config.toml
hidden_size = 896
num_key_value_heads = 7
lr_head = 0.00535
decay_fraction = 1.0
MLP neurons of a small language model. Each row is named by its layer, matrix (up: input weights) and neuron, and shows model dimensions 560-815. Each number is 128 + 24 x the weight over its row's rms, rounded and kept within 0 to 255. Numbers have three digits each.
After each neuron's rows, "fires on" lists the tokens most often at its 100 highest values on Wikipedia text that the model never trained on.

L5.up1500:118116078148127167114133117107087133146134100128125141083106078140133161175098148140097118139102100141130117134152117127123123121120137122122153150134151128082144091140161149147164122132161121097131141154124094089103120098154085130107164125105163102137146099142114138156123150145128125140131129142112118175097119118127134120148116158144093121100114187145119125116159145134135134124100124120117159121134148046163118143116108154154117177188133163149132092132126133147113172122140143157112096108145143129166106131146108118159108154134154127130119105145097064121196148125152099158131104103078096095147190181103140180121115088085130151146137126179139082151128133131115114113109128081110124168164142116147170084143161133142092150111127139123136121143128105133134121143118140
fires on: " |", " of", "|", ":", ","

L5.up772:133141133125170096126146170144122094111168114142136117159137108108192142181145150086095116090141186161127140092119111144123115140118100105085156145121106104104184091108103130135074141115109131144128129141173122184123152146138117163102097173155177133105097158114122132180117157131143146088122106114132119147149151094097110133131128117106104133143125115068116131124122136071137177148122102100144103145140107112086124162100124136136123126104106133093143099149097143159133125183095095102084156122112185122147120109120145119144148132150140093139129136127123145155116121126116116169131140165116158146103147147117132144159141124125164154171145112103154134125138108139146172126165112120119097106129131120103149128113113099123089113096143083068112127090093138128140133127122122
fires on: " ", " in", "19", " Ass", " disc"

L5.up1243:166134129160140130099135165093142110140110102130140124108102155107111165083118141121170092118107121104110124161107117102120130150130146113120120149114123154114085099152104122135089159127154154105110096111100108111150144073128100106170143089159094160134099090097116107084119135086179118110116153121113116126140139087092171132129144156082139147143158116059157136088131156128139136126122116171111138162086136113114099095185148137123119161130124126162102132121110162078127125160159111102049114103133134136117156122133130127141102172131156111125165123136131136154124114150125175148154124124096112145148127118146147140135101114095154098134110133133124074114151107100140118122137102081105118137099105143091119099137100121121132131124111150102111128132131139104099125091121113
fires on: " National", " American", "20", " national", " International", " the"

L5.up2590:131123132151100139154105100123086101111161143060108148153149111096117124122109129154118099150174105057115136110104134174118107150117134079141159089148119150120088134112116134137114128121101152102120107122143128139128129142099085138110156077114149089165136151145148115136124116128107079135111118131164107140116127136125137179083152146079136128129150101130104180129153069129155128105132134134094113132124137152088148143108105106130134137113155123145166109147115138081168129119162101122089113127147176130100115162142122156109132061154117105094148089151128114099129122136107120133128139116109112140147092103132129098073139138132153143177124148169143103103134102102132107116148111102145129177088150138105128156148118119117116141139098158130105137146147159157112095117110105
fires on: ",", " ", " on", " -", " –", "V"

L5.up2058:126126185136165109152131112179119132133130085120113121177131106131103109130105081137132105188154149137147118114077109144154107107106127127106098173141092179095125134134121124108128129148120126114154107135161160124076141134136130128111124161135117111170169123095096120134085107130121118141149146182152125110115122130143163134122080113203130098095170145149116122135112149134108138096140091147131131117138084109138101127114065147123121141109099111129115059101103103135114102147181116097088154168146169119116162133163154168100124085164146118126114116097179114146134128129141125104133120153097154119132145124137116106101106155129169149169162132102110138124076142151123146115144133124100161166139125122124129094156155118135092115135123098129159111159134169108125134153128109
fires on: " ", ".", " (", "–", "/"

L5.up3025:163175108108098129105114115122093096143138136124135118138101125109121112132114108155147118172152165126109131135141160138142133141159145123098119104111138131114129130130113126136094124122134070096170151178117096126129155109097169126119128106114117119106147148122121114139150107141102111140082128100152140107112145104048134117139116131091120117135129142132146132117134125132165115153156156143144208191130124083114122126155128111115136139104171144093103106110126128160139181117061086151136119108112141117124140089145105128170141125121143141172095120146148118093121110119155088109160131130127121114137153068103144188135139112135099135125119140126081127123151151103093159167140112107133134135094122124115150131131150135142130117163093155140125140099149148145125124127134120
fires on: " an", "An", " An", "Al"

L5.up1217:106120125127103136126141199134138100136117099151128146074129146150123142122109114100161167093102092131124120111162158154139138133101128115102138144109088172112134096118105145106109107145148148090063162136131134090131083118104101149121117089104120113162120160151124109058122127163125140121159131115120090138123142141125132115107107162138129130148126117159123131136134098133139145121122113141142115118141084096070138166108118115130132114115135134086136141081156170093121129082130123175121090108150117137119105119126101130100105093119097140097153109117127140132120090124124114138133104144109123135117148062096142167146129162133085120147126040153128156107104127142119115064138153152103155129107141111116175143116129135099117107146086107120202122099138117107145127119129117
fires on: ",", " an", " and", " of", " the", " to"

L5.up2775:128127128123117157148138152160154103115128139096114137127179112089145117113123109180128185112139159102115109093103104136125168160160118100105126161167152147094129150136098128143104126173138087144103143167148149150111142116136087081077143167134172120109141088117117143134142132135137140098120132094112102126118122154133114140128131154134103074095082091126178147148139152117141105133098129108129135132132110170158098133102130140113113113137138099140065137090126114122164128090060127156126159110183194121095117161122167123059129132135128108121123103139149119107109112100140105102086101090110126133141150144146139144118113145143138130156124113134160128163109150100115080073137099150116164148141172140126145089153135147130153143134111079125092110146107098131116135117125129
fires on: ".", ";"

L5.up767:110126105112177110146132109180114163162121149127139155170165143124135166138109136147113135140114154108083092158147156130114109102108166180155109145091149172100132101139155128122144142113165129137109106102153136152118125160122158108151155153162135119114119139168082097153099123117134144125113111119133122187143138091112137128142143144100089153151135052126109129100134130105081114111111109135120109162119105120138193094150076110137113139164125137100160127145126106116144129168116097135149107152114144071139115141136128120122156168180088137116116112121137108105123102153086122120164124133122143135128128165136098127147132136173142153160128144152143150092131149113089138113127106157151122141129147135096160152129170121155163091161143096118083104102131116129125125105152164
fires on: "20", " ", "–", " \"", " |"

L5.up3114:150150113098135146177084110155126076121127148147179123108133095139116182169107137125127136153147133143124079171108081123139144081084108149122120119123148123147123134160137103151153127101113120126097079132143149138095133113133145152105111124130106184142133153151115130188151133130111158134124121129133133142155123118090114175091118175110082116132153128146135148108095083156115192106112168121152084118129160132157140150161122123125137134119117136130069085163095129119128152129123171151136131139127136115127106112144149106134152113165135153144132133095150160117111132149128161119136108129113115112118114135136105137111159130090101137139100095102140117060121113158091130081154049127155090178130130132145097147147120126124130129132136131154128111116163162168126131083144142
fires on: " ", "19"

L5.up662:129056113111092149111107106136118145139134086139138102139091077126189151114154105133149133123142137133142155171145108157112101112094152144098144156131119084117112174112112141135159160091116157153138158091101112149138146113123168109120110124161126123097132130111147133156128111144095164109129081139138120128127127080133143170109119156118116089137154150129163092110139166126112115148148160146090138105190129146138071160081133131163131141144058136135105135144138111152138115116130122127105124129147122078175135115095113147136108116108164112125145162101149157131133132141162121143139138138140111148103132163177135121140103130118087106114165084091094119143111135147141147093110107134101104136142118125171100112121108155145144110168083121113144127146124130113164120125131134
fires on: " |", " ", ";", " —;"

L5.up544:080157144118144100105120172147126101126104119064157177161151147070119131139125134112150126160148120153104123138122141115120152136106123089119080142097152145086123105159142091095151136147145094164124169150135157115113166093135172155129162127125118098139146126115120119093103156124144154082140185144126127186158114126147106144137091137142117097093115120115121138119120170102162099129107164167168136098155103155134167112118130152144105133093149142146131121112136140111123108118164149132150112166103119146118172148158083088137122126143114196141145179138130113182122145112113102133093132125113135118149123127117158138143126119119138139174138124132096118147151147126160129110124075133159148127109107121155099111112155111122112096107087191111164127104155124128129132149086150
fires on: " can", " is", " be"

L5.up3337:110144119137145078077110152130085136158141140118138115129099119126124124116087113123150101104097102128166148123113146087136107142107132103117105183140144126129151082149122110137111146099123184144123185114114126112139127164150106175119117152110141130088131130150107136142117169129118133122092138154143152120088143146154126100103111100114116121168120095151111120130107172121119088122128158110139124125088113175139090152148114104165121137127154121134135142123162118117158126159097072125135113179093148116180102146129151125139135117148162134132140127143144159097134146113138182110132132140133114128131179149098166143115151101168136126172130149161104142126151156131103152120126113121128128069129088120138096113112089134147134150154223176133089155109146138160143089106123119
fires on: "20", "19", " of"

L5.up2784:103132150129150159140077165130114121110080155008152115145145126171144143162079102133163144123134144084123132116147112130088132140114143112095128131166142164138101118112089110130153170097130121086111147160114158139138146139117152090160132142141086113153101108134141107129087118135150103126160124124133107095150112093145139124135117148149148097152146109145139098155108124091075181109121196133133113095122098082113092139114136110139141109131158133140118129100094137118080152112127146120082135135115143116155113133117086133178156142123155108165148087130097141142104124087112105138156134156146096105130135113073120108136093165147187138169113123084134147134114140125095118141138101169091104120110206133118131166093115132123123103094112107166145115081148102092137108131113142
fires on: "19", " ", ",", " in", "20", "17"

L5.up366:144156113124119104109143118122142142094133104133106123143149177092135115071136155172108142166126129130154110126102096162137120128130108139078097102136111108132114142117139141121150113166105135094110146142126156195170138145136123202094148101125148142117100154103120116113088142094094108142147113125135066090136132140138135145106119149109159126116132120148132156113152095136120120119144092140159114154147088142116125131078081136103123185095148143192133068133114140144105145127180109138175142107145161132132138106133126132141107151110140126152071158153150127145083101119145116112191121127141145165148126118167129114094115129136117112125099134130111152122091123100124105118124092113128127141121134097095165148106147151121140142137123141148170123202071140168135130147151111
fires on: " ", "20", "–", "19"

L5.up430:159089128158116129175151124121151131112137147095130129105131096113121160095117109091088103135092149133100174118145116162133127135129148118127137085168150127119118127124172080098144090131109113141112139076133104120106108122167136103128138098131154133100169133127142151153112119110107122140137135170089102154121125117186112116135128128139142114100146133132128165123158125098097132117115139156105134097190173141135126120137139106131153110128139186112149089129112154175071156150151166097094133135129139132158156105124091115134136113176146118139104109142151094121130142127122133164111140110128116114151196144103164104138105115152094109161129146140085112126086180130128147136147148171099116114140138133144120099147128102113117121120113113138118115126076081141162112154152146
fires on: " in", " |", ",", " of", " •"

L5.up1954:120113090096102136101087124107087149168117145119137122081154119084177118135142131107134148150085106111139131098123096157124141129092107110124123126157091135130124128140101091122049126154076140134095130106127115161075159104181110159134118091189148097154127130133154113073110116108117122125133149164125154148103131116148126133125121137106149128123129124127095144120142136078127096114125161165145122133129129148133143128126142149143119099113115137148079116126157137108081112131151187116160118164111098104120133129161126189163111120165090173152145130141128151133124145116129127117137111118132186129101095104131135139106113133105143129104108157144134152172149096103113190107148130148122113116123129111138139156120114126136102146145144116128118116074146107131203132116122174
fires on: " was", " as", " is", " been", ",", " became"

L5.up227:130121145110109128124152108106117114129132133103128136137081150129167129155131106096087139124115133111145095130104105130112115100102120142136133150161120152118132114139124098106119131083124120131103155157140136141124161084156140105145154084102116142135135185115121115123086132135153131136137126180121145146087109096097098122104131140102098118107173137142143139136147109133133146178148121097154127089161106122178097088130069118091127100139121142133148109118130149113155137090097120147157080127072135138130137132158159118124163099148092102157093138148150134093160058118113141109170151127101132110126114111155115133126127132112162098168113129126165180142134163137099092143175081155151122179133128133119163113150126161129167132101088119146115115162121112136148119141143178
fires on: " ", "in", "20"

L5.up2322:132105130115112126110140098183126119089112153128178093154138137118114147103088137167125180155161146145142130201134110145110136173118111153124124112101143150137138145165126139121130126130116169129068149119163140089146137142149117113118097119182150143116159115110171150123094125122132114098108117141151118122077124092139184098158150127134090094090131100146107136100164116179147065101118140151090113096129118159102148140135156151136143146126103135142118110136098150104117133125120119190115106147171142177122130157125117150125105102102110143133119121124149124136139146143175155117106142128120128124163157144128155138133111086105187113147133126140142128187107158116113120123136125133141124130108114097112159119096143120122195080130106152117143114154135094141145104127095094
fires on: ".", ";", "-", "in"

L5.up3144:101090155129138122151125121156112123170108134127123145084102147137197105152145107120127123116149119140137112176103126102126134095118123099110133126149101129121118131102132108118105134102182098113093118166149115135146181166143133158105078198119107130112130169141074108125141137078183119117127120117150131100118153169149140155121131146121150087137095107136152100144107107101129075120089110117141130123094139156165123140146159103116116117107142143180144108131115144087127115144136143134113145117111167151130115091136123119083141094118108134166144104101145177120132114147115158127117152104146133149105161107150143151143149123106157138182158109140154135116129129166118146131133124145138122134104125124131144139087154147125122179132128125138139141090137106104122113110087127
fires on: " ", " on", "er", " of", " born"

L5.up2636:067133122113151123189120126162132103143111160136124106121131106133099122170131158130151121092122140114077106177131099164113164153129147139161152116141142125107149136143102119133089128099171121156113115156118092125121124132107160115072139094167126072155113140171112120141171115147151117139155080127130120148122103091113155171135169112094135168124181107140123124135145126134096170118119147128159150158147146137101132092187080106151132091113093130092123111096090135130152146125157117178150136187126155162138130114120127083118141102099162096139167133110157110153121147134108107147118112091090127145120128134108138148167099163126126125103135123126124088121096138149120148123107134166122098089125141108114131115157184081089129125106108186150150124144159107093114134103128157
fires on: " ", "–", "-", " p"

L5.up270:133091118112148128149161119143138166138126152074100121129171136081151130120123123118109113080122133121109130081152156089129135073143127124172142142130100106154157093141161071137152169111136167094172146160094137127187176123160160124124156143148109134123117133147111089143121133134125084146103155113101138139122132083162120133138145163147142108201117109137119130071140178134105126185102146140111126119100085124131113136154135109119117085133133118144162118158117116081111135166118091083131135132113141116133179165105156128139119103082105103144080141152121131129135107144149120113131110126132119088129222099155153137119143115119128124122140122155124113135150164110116129128138125088135128148114136143115084119160139073145085098131123118157141157145123068150165102070134086
fires on: " by", " and", " from", " of", " to"

L5.up686:101101132144147112105147112186137131133134103120158152134156086140167161105119104152115130118160109134140141116122170158095169127132112118108109105094115139148126148144187116118169118118173119139137141136101142109093123116126168127162110134129113161181134180162157133123111120091175135128122168198107116111145147071079123122146114123153153114136162106147128193116140163139113115164105125116140156099144134108053111138123123115108121136105144184163122114075136136125136120151067133149127131093165108137185130121133149124125084119139089129156112134078150110127122159135099113126136128109128089099153096110158112164152097110174119136160155112149118106129166151196114083091106162149098156108099139126119128139155128119112113127116103097102109136143107071153124130142128093
fires on: ",", ";", "\","

L5.up1469:125120104127132148144170120100106121118094128142125122132131127154107131189124109150074112140104120115115149132098193101136126114137106154127184125169121116163111145133125129088135070119108107112126170143130123124133106117173116115100182103113148131091136103131128146114121155138124133111168100163113089164150141138131092139118143128155135114129057176169140139083118166143098169179109121139151151140173175107115162107085118153151168137131122140112192102132138126115106146166110145124116137139123140150167159104129138109184099148168168119113120114153112125113181129125146127148163111114122107106123174135110149160147124132117118145119133126173118104099163111138121118158118117116120130145177129117128110118157148172168125128108121122099075148149125110084146148107105118
fires on: " of", " in", " |", " near", " at", " from"

L5.up664:143131150121148134140127100088154120132121147137155133150089113130128104121123146131107136100167107111124116162114099100103123109110104114069106075139164119093102137162106101150098126166124154110104125130115131172136093115106179164113156129067143154121116131119129082118078159136150162172090129106139156139143122139068104142104121136082084092131107105090111116089160150143121146128154190105115146106150121125169144175128142097125084134125080141102142124122129119180126125119135108145136102137141161130151102147170101118115146151134173184135102164115118118126125129092091141103133130140124123118142133155155142135133121121091099123156118101132146117128138103122135104112161111171121095122164112128110122150099121146122147138198100074122114113160139167111151116111115138
fires on: " ", "19", "20", "ch", "–", " President"

L5.up866:130162105131141138118121117133154174143138125111127145114127150113127127086110103133118098097113119025083143131107146132165165127174118138125153102141123119159160136154151108127137152102179119105162096107173117180128103120148111140106195124105122124136115140159119135126110144175127137120138133095120102109121124130151170116114104137113127115189184126149160117147137141175102109142092131152113115115143112124144137151142129167138094126142164151155088106160107185111171120113109125089058061102122131143153108125158124159140165125156137103093123134128089122129126123124106154149118121126102120132123151042115119109159121115157128115143140109108083123145076132117128095102099126097142130151130148135133098126128107083178108130130150134164129124145155138118121117109142101
fires on: " the", "80"

L5.up3394:153143146103138110137162166068184124068140101134133120129157111170131134171121117122155160126129088110130133122155185115125111143135146154112083133138127139136129146101178114141130105165146131118149156140150148134101073159108095113127115086115141141158127120113107097110115133198133135072147168086137122099136102134129121134151128114128100161103144110125179154111137105151130168079140159157140129096168098099115132180160137087115131158101150114062139118082121116108142140107099136119108129083162107164135115138131112120058137114184110128110146127118098107142121055095128133116105085155086094115136138129133146119155131111147113131146117117117088149105124112144138100120136196125149162134121082125131148139155177147107125123136120097125153137130125134119103104142099153
fires on: ",", " and", " but"

L5.up2175:173086130176127071142099136111107172179173087154113135129112158098141131158106135128113123139120154139108136146121109111120118155138136144116097151150160132089157128115115148108164176159136152168132119117103090094096113119109101091123128106122094121126122160147069152088145132162127077091131113111145111142121126141105130124130120114136151113099122118134048135144116090092120099099133102151142119142129130135124169125127157139111156139138146148157125128118139127137106164088097150120144097181178092105098184172090151143120164141180183102106093132083146135126084138127167103087106132138115112117131132108143121104132136143113134141124165124116132132125131115159106100127120139167162085117110134140109147119153146190149095142148120146148103130132115102133137132134112110
fires on: "p", "-p", "St", " co", " Rep", " Co"

L5.up186:190129096096171100102140163153115111079128092135123112114110119165127156134106121167106102120108145121145045101135121117119127115116132147153140185109139116123092160130134146115106125129115094100149138117165158159135125107109139140102123138128105132157124135139108146120137161082115153094103144126139139102101155080131169126098089150136117112103143126106133231131120099126126140140140118097134119129110128114140127161124098124115146145108154114128122103137125133132138124106135107114129122131171177168134106147121135120133112133151129148141083131150150170139156139112118112151148108141122119133132092141117115126115105118179125077132087127115169192117090127115138108159106141124159163158139087187178138158154113108154179134163160100158143101132109095153129125143119145
fires on: " ", "–", "19"

L5.up427:126099140150082117108159119130111128167166087110105083132119091102140113182103139144116109137108142057110113185146156125141134123156118113120112103173196135107117093133113066163117112114120141105153156128144143115122113143157175169120166139111125136070115111168132124153137128137137128122139155153143102163103148161106113109123145164117154122164078103160123160094120153112117124108116125127126159166088128150084132088101114113140175118128120108125126088127127159113094142110130121159175131125084123147137169145185163126125148167131152149088148128125117119135176138154148155149143126152115113106133107141092129136103108138107112132113140161178131105120142155135153146114144139121112129150157117126133081133141165111135109109167090163105086144124082110089131116098143142
fires on: " |", "|", " of", ":", " for", " to"

L5.up2787:094125087131145115165142158095164141120138157122164144147129147140136101105107094163114099105139070156114122129141178136156110103144088118103127166142117166105140138133155092142097140149111130138141100125136115130096169118121140088131119133137179117131115189154114090102196117142115117099175139150136132136137111091118169138145147127152149132112174168099167130130103136122166090107130140103127118150118160131119106114143129121151139134106112130137120124103186132156139134155130125144129131137157100141136127146137131130135154136119147101103126106084161133155132132099113125136139086128115147114105164144188126169159087141138121129129115121124131079106175123128139124162122132141094129124125127105121094168149127114123162143123095174137139130148133123111100122119117097
fires on: " ", " than", " \"", " o", ":"

L5.up3301:117107125155133133107143144167134108128138130140090144104122140120140150122128142157160119103140142129132137130101155122137139105172130133104105120120137098134095095079143094126122156106126134120110148103124160140160112183168121148103172099149143145151133171104164129116122131136116081158117144114178125118098132122127128067137132140144133131123123109139103130135087139116149141120114133153138106132152154130119131129092132131135176114144100132135132138134064129172106134100138115131153160096130134144137114092124134112125135157138134145114120172105190161114153118145165124137106130139129183148159147121136143111139177127137114108154141156144150104022155117099130090144140099149123173158100109110112159145129101115146124082139124148142104106111105114133112132109129130
fires on: " of", " is", "–", "l", " |", "20"

L5.up566:099119139146134131100104089121121133111093122107098131172111144123134116161120127112154138142101118089109178122170083154091133136134111107125154119119085106163126138165137111126138154131142114123156129143156180118100094173138165120126127098182115151133101175088095128127121096134151138142118131133126145125165114114111146135138144135116140111092143136098146112110130160151127122139149146128095151125092147113039109106116133115120124078141131103110098139113138129105116103144111117121173119104180109119133147125088148158111123154126118122113148131097146124098152139109142101139149139135132128129128134104133115143147130128146113154158135097101096129135099127190146151105147161105143115150135128121151093084136131093139139124151095118116134100128158144135126141090162137
fires on: ",", " |", " (", ".", ";"

L5.up748:083129141071123180113121139092121119113115144113127125084143123150085134152098118137163109143130129104155132126136108098144136135139143130129168119128122105116140113132113139136142132079121140091143134117136131179136173176123125152132130064166124115119119138102103116130085117144114147121129141142082119118150135085136128158129087138132118133104121142149174131148102126146131118095139127140139137085114135082142129138112169114098125170155121104141163091103105138118125167146123141105080129126126144134128130131163157114139126147123078118105119116099133178126083131145128135127113128111125042125123129110116080146140133118127140079148124158137100120112128104134103157128121122083115092171128130147108141159072128110140100122124119133158122097122116103096119124156127097
fires on: ",", " |", " RUS", " in", " the"

L5.up2181:110133152123131135088123099143104168162164090128144138143071111110115145153145121116116121168123137136126159175120164104173134100116111140140083153121154160088158085119086148130181182111145112114108125099134116130163116116124136119103101132125131149134128109131163108121038120118172103103128164116117125106164106139098148126123140077110141126160130130138148109141108096138112095095141117136094126133081131112120147115134107140126169110103157124179131099163108121116152147137093135083145147123104066153125163123101131095086176163141151102118092132151131125123132123115119154084128123138145149133148095135119108070085145117156141138113097158153139148116141120135153107120122153133115101141126129113154140126107124120085113107169117167115099174106086078142164143122090139
fires on: "P", "p", "-p", "-P"

L5.up966:111146081110136156124111107129138121144086147145145118130159126143125127150095089109148126128116119088136102101123138140136141138120125136152136140134189171113123095115127106132141088078114124134094114137139111073094120138136130131141114118132125159133145116152105089085126136144104093119123120103146126156159111109108108102146147179137143127137170106155133129134139155144144164135070127174124128147112112157165100167090109136107133136124106117097134130093127124131205152093104091118121125112112119158127157114111099110114119112127103134129081151126139070128119115145121091164111093132105054108128127118118121107161118152122139153168130095109124115146090169170153115114127133131138123150116087114131167136143119126111129079154179152120142152075130079133134137084119119
fires on: " which", " and", " but", " to", " all"

L5.up2163:148137168081116155116169123116160163104079135126091139138080152112181121111147131134123132126120118054122105149158092130103119141128161107129159117123091102139166120108102138100105116101130151105108168097152131119092114102096137142150124120111133138111116153102158131088114129102121143123136112126101167124104156110111136106126116124142107179117166110133133150109113110111094095124108131141129119130142170091075125176097126114130108081146145133082099090115144112081178124131120097099144098124160085147159121128082120126112159110153093147107148113108133127138108084143128168112134115117101129074124109097141139121122111117143117106141125075116138105148153102129127145112126095142158115150091073099102185140128153113121106151110114129097145180180142109114152133126126104
fires on: ",", " of"

L5.up2509:120129139135131101122114142121090150100156101097160153139076147103131073158136133124119134118131136107096150195142137096152145117141120116090097119139148153151163137157077125137138133156147162140145147162124125123156102133079128147098074113140101114134106125112080134104132109126134121107119155106139107111164130148090118114156121116126134137154152126107120135135139132166120150134103151134117120134102158106140097132161123131130114141136142126120120125163145129152107180112125123081130135127159123133132093163166080139118127130142158108139134108176115096124137148133122103120130096137121120131153107147087119110144112130111167135106170156084155107111129158132168130137138127145101169098155149131114108126104127151111123095120086120139126104149157131120129145101129111
fires on: "19", "p", "20", "P", " est", " tort"

L5.up2220:117113115126100157107129122141094141122145144107141117119123150090106112119155153181137125168123161037177087129195122119108135125138120102133119159120050114134123075131117126141119115125119126090154129094132102130110140188083115102123175072132147160057098197090106122084194116111115153132122127099144108118144129124137156095096122118115095148116137075141125117155162141173153136099154164106134154144103135136135147093137134140141117108151083116136115156129146128123138131137106132128094085138152092120106145115103123114121105117172124163097126142093163162100119121169112128134165072128128131136142098131119108162131126146093112116146152081119131142087108118138129108153105146152155089172169111126104160083138146117162139120143098116137107132158110138105171122152145127
fires on: " of", " the", " |"

L5.up3295:151121151114144132146097106106177126154122144129117174114040115137144148187137191168139128120117113133121138132113137163130154147148171097125113120138099148107123109165138112133103124134106127143151134123107149154124115126125115086135127122125116119144127123067143128120111054126134150141162096140128116101114127142105115136108135095124133098101197090098126148154128127133108125127144145164131143120106178102086165118119133158128136110138147129119155096109074139092144106085120112099136119128079154099125172135128107131163159124167112181132115114110146110106107079155171147116129134104143133138138142158123141135136134087146149146136156173092157146144156123148147159182167127143105133144108116133132137038154162171136132118112132123088142137170170140187118135122126148
fires on: ",", " by", " of", " before", " for", " and"

L5.up2857:162160138132126118136135094086139124136124135131143170124163125129126146150107110140102147106104126140111130167115134115130127125120138111155166169148177120118109127137085131139168081100135111093121116113098088137107102126104122119110122115086128133161147129106052112114136128133134124161133138082148111131135133099154185148144122131138141126151148121142082181080105091121131118145157152046108104136132096124144117157129072119096155167127102150128085132136120105127112142125143100163108143178127094114110061129119105101109128061113137125148152132130134097132152174179072157121131132125108125147115140095131114135090106118161167133149155141128108152123146131146091095123076146140129144142151114149157159121137166116162104165169081135144152132129163135120099128132134102
fires on: " ", "20", "19", "-", " on", " G"

L5.up3469:102137101167065084124160182112087122111131132127151127102095075125130140105162119137142144149180131143125088101117100129091111123121148123151123138094133168072124140154145124127132098119130139099097162157088155182134089123167158097119135098115150150117118076080141136125107114099167156155111116136052139116100120161119145081149105129151141120130164100129118094165133128102134064103121126134069088153109103115135155153120133159147112148150141099114074118137154075113146141116115117138154135121108135146152123127126115121111148079149086120128152134149172107130154124125108114120093121142087127133126134110119112085129140126121130125123166135143136103137118168094108085117105066119113117143093130068134120132166165143128109131146119167101091113117093115090100097068145114
fires on: "19", "20", ";", "18", " B"

L5.up685:118103116122134117161150127131134103103130171130141134174142136149115086145149142156111082122167147141122167129141123089135086046087138135146164131120149160159125093128145119152152149140096093134141117143111140125136114136108171117139131078120122151121111139112121150129119100147113117131111086113107167125112130109119138142112136089164176131111114164113113139112128147148151119145113177111101125127130158144160126105117097118128134066107115128127138137142118140129160147125131174112148163141112088114129166119130144153113136103141142148110123124155099122127088146117129123116185107130148153084117151141187163140121124104099189152109168133136159111119143106157073131176164104160130102144122114141162104158160126140141137128144108189158134108106111140166121115137115158
fires on: " ", " (", " |\n", " read", " \""

L5.up2739:148107157148108084115134113155122154127133121132153115125091115144111151113136116122151141120178130112110104202160189135126081156131150146083138148108078110141124106147114074150100089114131128123142121105065111133168121102145126118118120145150074106127164153133142110133132145162175134116117148090099110086100134111085149171147135122117128090104181134115162137125122084171165100116129137096127133148119148141118145116132135135130115137141127081157127100123133103139123122125107082140082134159130155136143154127139129108122153145133139091080138083145130116108142145142115095079131126117132181111140150142133139177128114100125114114105105129128096157124150169090100131150104152126162119127102126097146136160158113131128196088143104156172108149159124108165102116113110170
fires on: " an"

L5.up1049:110096144110158137128140176138132106116123100115145142130176136131153094187108111148147110155149113095113149120152133131122129140127140134134066140143134122125090128136133103147087093105128157121148125114121145184115087143173109069114135115120109130123152142111113166127110116124094134138173090114115099100164142148115081094112132154142118148110152102140118140114140128120092130110132169140121170113108108063065132161141119120101112115139134099111172097123153123112125127156169085124155100123112150168122123129148118113123135148131139142120132094162119114100164153131145142143115122171129057136125135150119131107136131168134150147167187149114120116157173145160172110145122107129106098121140136104154172113124141090133137124115102134123153141158128136135145115167106179
fires on: " of", ",", " that"

L5.up2658:129132133119125140126123191138207106128148103132161111066130146171128119143132099144181148092109131105118125101175128134146137147115147105139127164123117143082139078097103125117153109142156139110109120147126143170079150114119075114144130106086142117126091166160137081129120138107133097083177132152090103118133137136109133121119129189178118132163126119072135116121107119119129122138111128190142136133095103140111129150106153118124102116122123142100071106091161156085144108107112100151127160086136140143126118099137127132150110118090125120111121103144129139116106137133124121130102154164084125094134089148096106097108176129125113095123125116113140145117142112132118091117094140197100135127142143133088161143107096143106096144146152071091151059136121169090133161122111119
fires on: ",", " in", ";", " the"

L5.up1874:138123110123121132080110131124110126108166132124120128097120148142155140154157106096147188104110140109107126102176120132174115110129103124062130114154088110098106099120162121136145101145103134105164117154122110105142153106125125122095132077131111146144154139100099161131090135131109142121077140104103151186109126128094110116100107115124129123097130149113127093096146089135131122121146131097127121120133118151076142106141111161126162138133138166152159089092113158114124129149147139125105134128127161132146161107109096104112102117122138127182156120134167138148101146106125149104131165159102140169091153151125186098113104101133138101140087112115167164151179093121120189097107178089112120121121154138133151143170107122128143101139158109125133144105113102114099126159116147
fires on: "20", " ", " re", " Re", " de", " in"